From a checkpoint of a small transformer trained on Wikipedia.
Size: 15 layers, width 160, 4 heads of 32, MLP 640 GELU, vocabulary 14451, 6.66M parameters.
Architecture: LayerNorm before each block, no position embeddings, tied embeddings, ALiBi.
MLP neurons of a small language model. Each row is named by its layer, matrix (up: input weights) and neuron, and shows model dimensions 0-159. Each number is 500 + 40 x the weight over its row's rms, rounded and kept within 0 to 999. Numbers have three digits each.
Before each neuron's rows, "fires on" lists the tokens most often at its 100 highest values on Wikipedia text that the model never trained on.

fires on: ",", " an", ", an", ", The", ", the", " is an"
L10.up220:492552463507486432465608511502488477482484551510427524533510474470530479436487457434533465508437497509530545564492516474542509504530552489523420482525477496497455436501528494464489397507488549508470478530456460498498502463539491504467484500497531407533523489535537539479524502506512442501499469518497495526521570560430549505545455404569531508473525478528577444564452545524537569503523502505448535487476476480482462515528456492430573540454464595570545515511395473441496504487570453

fires on: ";", ", but", ",", " but", " |", ", and"
L2.up435:527583491541548478551504486449464501459460566528489493539458497532430501461439550492518523563556384492533487481538477472474473452559508463467508528522531510481518452504506490476456460493529530503410473487577457474535537470553522532566540455503573456486500516485488527521482489393581540488529534476541489442522513471526509514552501443466511587571439526549447519492435485465495425479516526459492505509479502545581449442494518523596503489507450559501512448472466452557494492503560455

fires on: " He", " He was", ".", " he was"
L4.up501:443546504487513596490557532469552502494491522531462502547443450427513515514457430464451518565488534543484451497511511574519505464456502475515405471570538520486483429572578473522544480492486404493489533464473485459461542509526531534518423463463490464443512569515497472418436486428513506481531504523488499515576473514487510407443417403589518557581502499547521456519505501544500524483512460494483490538493527537484523508490473483486544553479538503495486448510454508505470528452562481

fires on: " W", " w", " h", " Sh", " Ch", "-w"
L12.up256:509467514446481548479547513543448472437534493506487546542460468459506565495502495472488481482450484519457452576508508505483483557439496515496513528459576526500478489510549503548490480508508459512462555452546554512473542499493495472525475473549525523450545523448541616464453523501526564554529439480503570488523514490472521523478470494508460573537521461528576480538538549443401391525437512486540523494495505445524346479536538482545542447432513564512453550473458458488497468502548507

fires on: "\n", " |", ":", "2", "6", " | | | |"
L12.up573:511503511515484455559527515465527565499554519457509604519530472404515455429512497491549581539519499447460482487480517529537461475498513506476477500458510502528473456488525472461550478470495438486480502504548507451495586449550525520492515545593525453571553440465476496491509481481507487439564539496466508428467532545532549481557511493465387462477448447479601536478455463519492527431490513451468501487433526551443549528530415495486480529461569497517489467566556470449558521511537524

fires on: ", he", " N", " He", ", which", ", N"
L8.up113:546587441418521587566512480481489526497499482616487515509441480492606479465469496517527531498474482547457486472477549526505483553472478524588507457531511548489448513548517496495524514430482454443499507526487511403489446500530497505485438533531518424488545459591478439489510486481539456569500486546544536525475556497481467455494535489523587517578542509629453544473493548520492513490466474472518446500512534514469507433499498484523477530512455496488552470493480500445462453500522419

fires on: "\n", " |", ":", " =", "}"
L2.up623:560519558489581465560554562487449542458504420517428480543528546513488449430452521523520509478558446454504524470535512533504524481501533465466485500455484537500519500504481530458429446523543478474480452524555476505553547470596488488500487496537509519449516474474515541593542520516536537456414513484591510470486502486565477508523510411473454513470443470486516525510448457450507487494450546478372511522486498528499480466527456503497510488499547594495482444555502403562479455487532437

fires on: " | ", "000", "01"
L2.up262:547470516456496476513599551473443495557489411505462458446441468473500482472473525469526532469590470585479483557510518504450485481532426501451497533419549531499525472513521547518472429571457442551548525471505518460548536448462470523487479426485491531471528509462561501452535485518423506435449458498506502521477529544522498500532441466504505485528528468536538520543509426478498508524494482608452558472518523542521476468612471490482532496451466504549574490578524548508509518448483557

fires on: " | ", "ely", "ently", "ly", " |  |  | ", "ively"
L4.up400:460477527448506468518483517475503552488546494468529477480456543514502537490522510439451501512507469554521496506539488482454486438529416564501536526429506529473583440507558557504524497550449414487598528509507490505470417526514543565568484491507503484516470536464529541427508563475483492485470504555565471523502549523520408430486517469421506516508535539574513564574514423530518525482447399506511561504547524490488554450502432501441542507455507481525476450516437550514501531502552437

fires on: "; ", ",", "; —; ", " killing", " sp"
L10.up456:448501434503493429476482550527478550429530524525531516569434507510523527470531392469549556525463493426516509451452529497466529539455552454536573510521507563466413454543578455486514432521524495585458549430501480451452483502468539522524487485451533490543540492494460501436536496520558525400535477476522461460470482407508502522540509538537506444504523509498486474481486544512522487485466517472588550522465573550453498450461464547525536535567518505477507503534511525509553560467485450

fires on: "-", ",", " |"
L10.up430:501569491478498523481579501542527528506525545515503530592438438441529469484485503508527466510493528506470473491558515537578470512409515602539450480564519480459454398537558546465554432471532471488540526501468548464395479515546494518534468487512489421494483433471504499508460473498525476541514431546459523503491526546507491483496439515510541569510503519528567496511548560493513458433424474497492443539478561522466523501512416518551472508503475512461441440497471519436586535495536460

fires on: " he", " He", ", he", " They", "ly", "."
L6.up377:471526465498551505450518487539574515443433494505541541618462474477573514543463439501558466469460561514500473493527476541503505458461471532493481443458455517545510457563511468491558496488525457458591560584453517454588449532542503539561414504519535431444489485569515506425553491489498510435548484496539441475468479511506466531545525454527523559519497509547497503508484519521486458428491544470490523562496574570472488487473477490474442552496477444467508485481491561505464467484580476

fires on: " |", " |  |"
L10.up26:473519498484482488585500483553497502494515593559522533512534488536485460468468554535547539546526492535423451513535474456478534456462504465507529500447512496471529443516494432496556441487583470490528536467513515447525581479554492461556513495603516482503524555472534490527494513482531478548480468564423554447509502563488452494539503475545565580461429500470510501514496576472512546466503450514453486542489452545486545472508494501564447486453419480433532437467445493522546485437599445

fires on: ",", " and", "a"
L8.up333:513528457526484487420531486516472510477460517499576494535451499504449440448481466470529570479510485501451556476522539476516581526485432454524469501493413490516454460496545481442549474583492454527485555559500522491466527454482531499485540481481497448539540476502507485466542468467509529417539491504566572455563496430525535474530432471480525526560539462430642536500565528505560515510481482497451516522508523523498497538568509473455497483455511601473491495453469507479519598496472411

fires on: "ī", " micro", "000", " de", "ie", " De"
L4.up323:480495551492491487536545487543531502539451450472503470482422488483525453543470516497474519501554571534514509522543510522457522472485501532564551491444412472516562450436514553538469416506518476467594598508473489537495571450528503517513444538438455479513488512449523446518505483550502488470531484609461489502482525576576526472514487432461517540542507521523510563475491422472577520437564485569410460565510491539503487521511555447432510487456523482464511443483472547547477484508463518